Part of a small language model's weights: 17.2M parameters, a variant of Muon for these matrices.
MLP neurons of a small language model. Each row is named by its layer, matrix (up: input weights) and neuron, and shows model dimensions 128-223. Each number is 128 + 24 x the weight over its row's rms, rounded and kept within 0 to 255. Numbers have three digits each.
After each neuron's rows is what it responds to, as a language model described it from the Wikipedia text at the highest values.

L7.up191:114140113121149148095145116119156173117114118097113133136126121152090136105141134045119157149167087105160136179125165155148120160135165150170146138147133122134106120162108091104142114094135133122134135146116148102137140128141140099118089123155115111098178084123135193136166116143137130157
Responds to: Word-final name pieces. Middle or final subword pieces of personal and place names, often foreign, such as Gwathme-y, Fun-aki, Qaraba-ğ; more weakly, clause-opening His, with, makes.

L7.up332:136154116131104150154148080118128136137126127138140188086108101142181186092139116097128147120107144113109130145110076107109153120091084126120120108151084127155115157163163106148152112119111097145142145174118145167100139123160155076124102137115079112157131124136132093110130169075112147079
Responds to: Word stems awaiting suffixes. Noun or word-stem pieces, often mid-word, that a suffix could still extend, mostly in science text: atom(s/ic), qu-ant(um), cell(ular), lap-top(s), patient.

L5.up269:102109140126130113099127113176128116107131121137150098117125077139150142080132111137144152107121104134161148163107106106103105110113127188109098123107151147109125133112131143092115119158149085152102148129159099156136147093148142114092138163163125160111117116169117120142117103101111105139
Responds to: Second digit of numbers. Second digit of two-digit numbers in sports tables, coordinates, dates and track lists (4-6, 2-2°, 1-6 January), plus stray word-piece continuations and occasional took/take.

L3.up358:153178126113137136130107151133139133139082078137172124124122171117138176130127127131139123198135087124129158116118075113124159119131085143179148100133100151151152094110116142134152091125149148142159104151169073152141134158131089116157077173149138137130123106119115079103149142129128102141
Responds to: Line breaks in tables and lists. Newline tokens ending a table row (after a closing pipe) or a bullet-list item, as in infobox lists, discographies and results tables.

L7.up499:136096136120120096117149102148103154171129129150131110093133129106156125138147130146119125107185138109135128095135139118132112109119136144175133126131131142147118106140110140136145127109145142125126119146113085161111159145106092168106106112126143180132140140146100164130104173138106115128
Responds to: List-line breaks, mixed. Line breaks ending list entries or table rows (e.g. after "(born 1945, Russian)"), plus scattered words like none, history, able, name.

L5.up218:128143113060100124121138131148145120076170099124126111132141133132090142123124159157135099137100158104142118141140098148119125109126127123129105111130158193128175092132191102144124097149094156163162118154107118098152141090090126103143157101112130126118139100116134091129139146158107103120
Responds to: Before a proper name. Separators and title words just before a person, team or place name, such as colons in infobox or career lists, table pipes, "by", "King".

L7.up846:163126134173161134115101154132093104100136164171127085113135089124128109138124133113154136153161176129114159179128111145141057112189104101115130122180147089140161108121150133125117111122166161173135111140106129127154123154114093164164093134134108081084119102097127117143156113136125149112
Responds to: Before an upcoming name. Final token right before a proper name, mostly a person's, in tables and lists: country codes, roles, markers (USA, QB, Democrat, candidate).

L3.up667:110151105120153113147122112120125158103084152133151127142142191113115093122141098104128150141145085147100100155121117091143125120145143106140129117144109143152129081101164078122119124137127165188128123179145143201098142148075148162099072111134133157119150140119124091107128137109145150137
Responds to: Start of proper-name word. First word-piece of a capitalized proper name, usually a surname after a given name, e.g. Man(si), Ger(asimov), Re(ign), F(ürstenwalde).

L3.up272:097135106105132130132154106112115117143115099159186111105097139150146149138143096143167118102139111091098136088131086125125096124134112140143140124144135128168168098164154163139152103135164110140102155148117103136153095126105117147151154095146120129121171147140183095150139125110117122160
Responds to: Token after a number. Fires on the token right after a one- or two-digit number: a comma or month in dates (24, 1997; 15 December), table pipes after cell numbers, thousands commas (8,259).

L3.up1103:081099120098134150158167146131165133135152167203127107133145115100100099127135127105141105115150159093142094124128140094100095127080117146163111080103152139131154121171154103149113125151120124146137091161117096100157082130164150114155106100108130155134123152134139147154144133128122107099
Responds to: Coordinate separator character. Mostly the invisible zero-width character that follows degree-minute-second coordinates, before the slash and decimal form (29″E / 39.9); weaker hits are scattered table cells and infobox fields.

L5.up785:153103158094161159119086123101098168128102156142155169135084157144134150140162127140132104137136143112141173110097172121180137173177132143118139153101120117121125124162127114108158148089134150168134130071112124110130136126107100113164126124153157148133147111149142136117091095138141154125
Responds to: Surname first syllable. The first word piece of a surname or name part after a given name, in lists and prose, such as Whit(taker), Ku(znetsov), Kal(yanpur).

L7.up381:128170160152173097107141116157118096134092164122114120124145097145138122174127159148095109106144173145173154092137178116102144130128102064121140126115149130133141122131152114158107106185076130186153128089108098125155122134151145142102138160115116097130143119148135097152126169128147142123
Responds to: Years and list-entry fragments. Mostly the last digit of a year in lists and tables (born 1956, 1936–2017, 2006–2007), plus mid-word name pieces and field-label colons.

L5.up436:118093116100125113100140132154137171116126128158111066160152100131167136156146106130144149184125122079123135104134139058141101142134148084121156132099150107169130083102105122157170127109147150089106137137105111114133140126131137116166132139163099138092150128131147136136125113151153175116
Responds to: Final subword of names. Final word pieces that complete a multi-token word, mostly surnames and place names, e.g. Hopkin-son, Mü-ller, Momling-en, Lundg-ren.

L3.up811:132131139112137178152114154105124088080077130158146107094146145124098129082144154123155129118173130126130112130124124126136119154098148096125167100097124093125134146092146155131094097122156159109163125131126162092132083189105124150128116104129136091094110150116164119114122145138114108122
Responds to: Punctuation after numbers. Punctuation right after a digit, mostly decimal points and table pipes in statistics tables, e.g. 33.1, 27 |, 36-yard.

L7.up865:114127121103154105138093141155091173080126148116190132170120158153147160116116133113113095113116117091114097108075107119121111093186145102108117159132138142107130103125131130121106142137138111153137099108165104121114155154089131153127146124142137165109150150142135143129167130112089084148
Responds to: Word-ending and noun-head tokens. Diffuse unit firing on pieces that complete a word or name (Glad-stone, hypothes-is, pharm-acy) and on nouns after a modifier (German law, prison, Assembly).

L5.up692:088119135136114119126091096121098178095116159124113144100132146112131144142106139167109105126117128105150118140108159105125111140095135122097106113103083138119112116089190113126110130165122107128101173093150107108079133126120135099149144148141126144163114140108141143151127102117107134139
Responds to: Decimal digits and table cells. Digits just after a decimal point in percentages (55.0%, 24.3%) and cell-closing pipes after numbers in election or sports tables, plus scattered word-piece continuations.

L7.up678:122161112123081155121142143098153179120087190133128127094122156076139142114135198154087099083179118155160074156079119104121140134144142111163140117141194154103145116134140121100103127122149150134119133145121119118163077165116097130116098132145083139157112117099116124087148124139133099199
Responds to: Coordinating and, word-middle fragments. Fires on " and" joining the last list item or second clause (one person and 4.2%, width and height), and on mid-word pieces of names or rare words (Bri-ggs, Squi-r-rel, Ful-fil-ment).

L5.up143:144108108133111159127133113120112165115136105140145141106136128113130116115106177115123092111125104176119111127105146149106094141115100137137178113156148144156130144098129167130121082175164186130087132132136151121081138147115171129115136130099125124131095134103107096106181088134135094194
Responds to: Year final digit. The last digit of four-digit years, split off as a single token, in dates, year ranges and tables, e.g. 184|6 – 1859, 190|2, 201|8–19.

L7.up1114:118135136115126112119129092177066149084113160078160102163133087124102156128174095074142113100142142141148131117154140110122146114125134113156096118175128128160128130113160152133109144088157118143140134109135094091132100162157099134098121119116144145122145085105121126125149107109159116151
Responds to: Surname first word-piece. Fires on the opening fragment of a surname split into pieces, usually right after a first name or initial, such as Ko(vac), God(in), De(Leon).

L7.up981:110140132144115126154128148172121152121128094122124085138155177112157151101116119156138117120122120116108107118136171125111139116132155149187138111113125169099099134162133124143111175156126084085145169122140136101141109085094144095173152157105111134175150130124131103140139145145130109098
Responds to: Numeric data punctuation. Separators and digits inside numbers in tables and infoboxes, such as the gap before a table cell value, a thousands comma, or a time colon (8:00).

L7.up835:131106141102110131125127169147133156118120082128098133121128159148174154147140204087146135119130128194119098167167116140119127112105107137130114134134118114098140120109115057136091129157151108144139142137119079165139169142123108155149141130142155145126142132143100149097122107113136145114
Responds to: Separators inside structured items. Commas, colons and digits splitting parts of one unit, such as city, country (Tokyo, Japan), month day, year, list items and infobox field: value.

L7.up694:138105122098126131177113115118116113110173088117129139117114128082144104110108123142112103117173136185079155140111152148077105145144117139143139135132134127149156091148132137168149163109132149117112142092116148121118145167140098132141097148107145115129148116129123131105106138091129088110
Responds to: Preposition "for". Mainly the preposition for in prose, marking duration or purpose (slept for, settled for a time, for theaters); weaker scattered hits on table digits and section headers.

L5.up213:109082136106113129132122126112113106115157135120104133093129153160119079155137152123119110121138081113127121133124107082181147135112156133106143130169134100158127081086146121112130114148164167112115136153125144130116157158134093126159151162164140139115143134163175146147138141123154136122
Responds to: Units after numbers. Unit or count words right after a number, chiefly % in election and statistics tables, also sq mi, players, individuals, goals; weaker on mid-word pieces of foreign names.

L5.up275:101156125127118128139117075133134175139083132136130149161143110133137118134170162111136083085171176166157104143133110116116105096109085154118086110143125125144133161133142116115109085087114163136168144053087115114147087150128104123131104131169130143109156157123161109123155078164116163117
Responds to: Clause-ending conjunction or comma. Fires on the "and" or comma right after a completed noun phrase or clause, before the next item or add-on phrase, e.g. "Martin Thür and", "four out of five stars,".

L5.up197:116127156143120153160158189146089125163126143141135126120144127129167072155079139122114111155136139122144141118139101085154147128106133142116105084141132163116163094156169126140143102096139162127188111153156184093087122148091134108169110110164100164151107117162124087062133112114156091145
Responds to: Line break ending block. Newline tokens closing a finished paragraph, list item or table row in Wikipedia text, often ahead of a blank line, new section heading or next row.

L7.up520:104118129147133122126162129148140177123095124110141106170118137114119109123127139116124120076106138113134112143094119138139135083102148141100140129134115111200134142142149150149144157071136120131131163163146090126158141173094144148148102108109103110111102121130115061151159109079135103104
Responds to: Place-name continuation pieces. Word pieces that continue or finish a proper name, mostly places and venues: Horsley Park, Kernersville, Fürstenwalde, Aberdeenshire, Boulder City.

L3.up118:105147129103133140189132112134123090124121140105134116157111117105122084114116147172143089140145117090127124144127108118129154165169118135105122135157146127125140125141130160113117115111146103146113079151163121101087092154174155139145112168095093122114093142140106112122085114109116098112
Responds to: Second digit of numbers. Final or second digit of multi-digit numbers, mostly in Wikipedia tables and years before a | separator, e.g. 2|4, 202|3, 2|2.

L3.up1031:103107152071176158079122117097177091092118085149099077130146102116090135170140118134112147139116138122124068122133108110132137109128121123153142141160118164116119115122058152155149145126085093103154133150109138145121087157099131152096098113130163129117117109115160133125164144137130163099
Responds to: Noun phrase endings. The last token of a noun phrase or name, often a final word piece before punctuation, e.g. Trophy, squadron, Bauhaus, problems.

L3.up1088:126120092124157143149135141117131149132144128134091160111116132139110109133144125139139093141116074156122128117158141182122160146135117133146097146098098139125125152160112142108163109111135145108121112118125151105148098157162179145163115127137131134139073146108176127107143065116106093160
Responds to: Word fragments, percents, "List". Fires on mid-word pieces of split words and names (A-qua-tic, p-las-ticity, A-ber-deen), percent signs in table cells, and "List" starting See-also list items.

L5.up880:121130105100174143084113119115123170127121119186119121165145178134111111117084138093102128142169127143133117109120118127145102129124110137129112156132168130137125131160120166142109125129087079095174070140085165146113154115145086130129101104145199119119107144152121105130133134121086148116
Responds to: Date comma before year. Commas after the day number in American-style dates, just before the year, e.g. "May 15, 1948", "December 7, 1999"; weaker on "of" in "ages of", month names after day numbers, and table cells.

L5.up92:056127142089113147132165139121138145128120132138112121168121106098161092119114100140126137106104141110136101130109113154142124154129155177086150144123140136118135128157151127129133135111117128128099139106104151136132112084113086151144150150105117167144166103127133160109148110096122127138
Responds to: Multi-word name endings. Final word or word-piece ending a multi-word proper name or noun phrase, e.g. Committee, University, Foundation, Garden, stat units like yards.

L7.up12:113125118108120135118102144116143125094138124133138131113132121143111084131145122125108107145081114117141121099144089122138101105159149091120137119147129127134113131141143119096112143072077148118139177089168113084153167099129151166139175105149125145179126145132093169143148122122151090096
Responds to: Table and list fragments. Tokens inside structured tables and lists: % signs after vote shares, the first digit of elevation values, and word-internal pieces of names (Cu-o-mo, A-tti-la).

L5.up869:112119129102149099113135141139115136098158132117138171186092139133080137144108126141132107133141135107130131090110079096143099126121135134135120105109165161135159122107115161106129130110131158114117122132094081137159131122127139088116164151137147147150157139103213128114096112091124107139
Responds to: Inside proper names. Word pieces inside or ending multi-token proper names of people, places or taxa, mostly after the first part, such as Grützma-cher, Palm Beach, J. H.

L3.up1016:141169093136148082119114119123088143128141129128148083143150089144129119132138152149110111127150094072159144151138137118144133077156120140148097133207125147125143145122079139138140194082095135092106125068118136132154110129125112124177060156126166111123137127136118134135130121076119116150
Responds to: Final digit of numbers. Last digit of multi-digit numbers such as years and decimal values, often in tables, e.g. the 6 in 1996 and the 2 in 4:47.82.

L3.up35:145087105180161147169129140130107170087146097121139080151172100145145138154129122123095170130119149104120093151149121125140144146101108094190116115125099129084156166100127123155152142122125121153144156136134167129113134113129097143130174145138132119111125116125120114141091152144146123122
Responds to: Wiki table and list fields. Fields in Wikipedia tables, lists and headings: country codes (GER, HUN, CHN), table headers (GA, Pos), closing ===, infobox colons, name-initial pieces (P, Bah).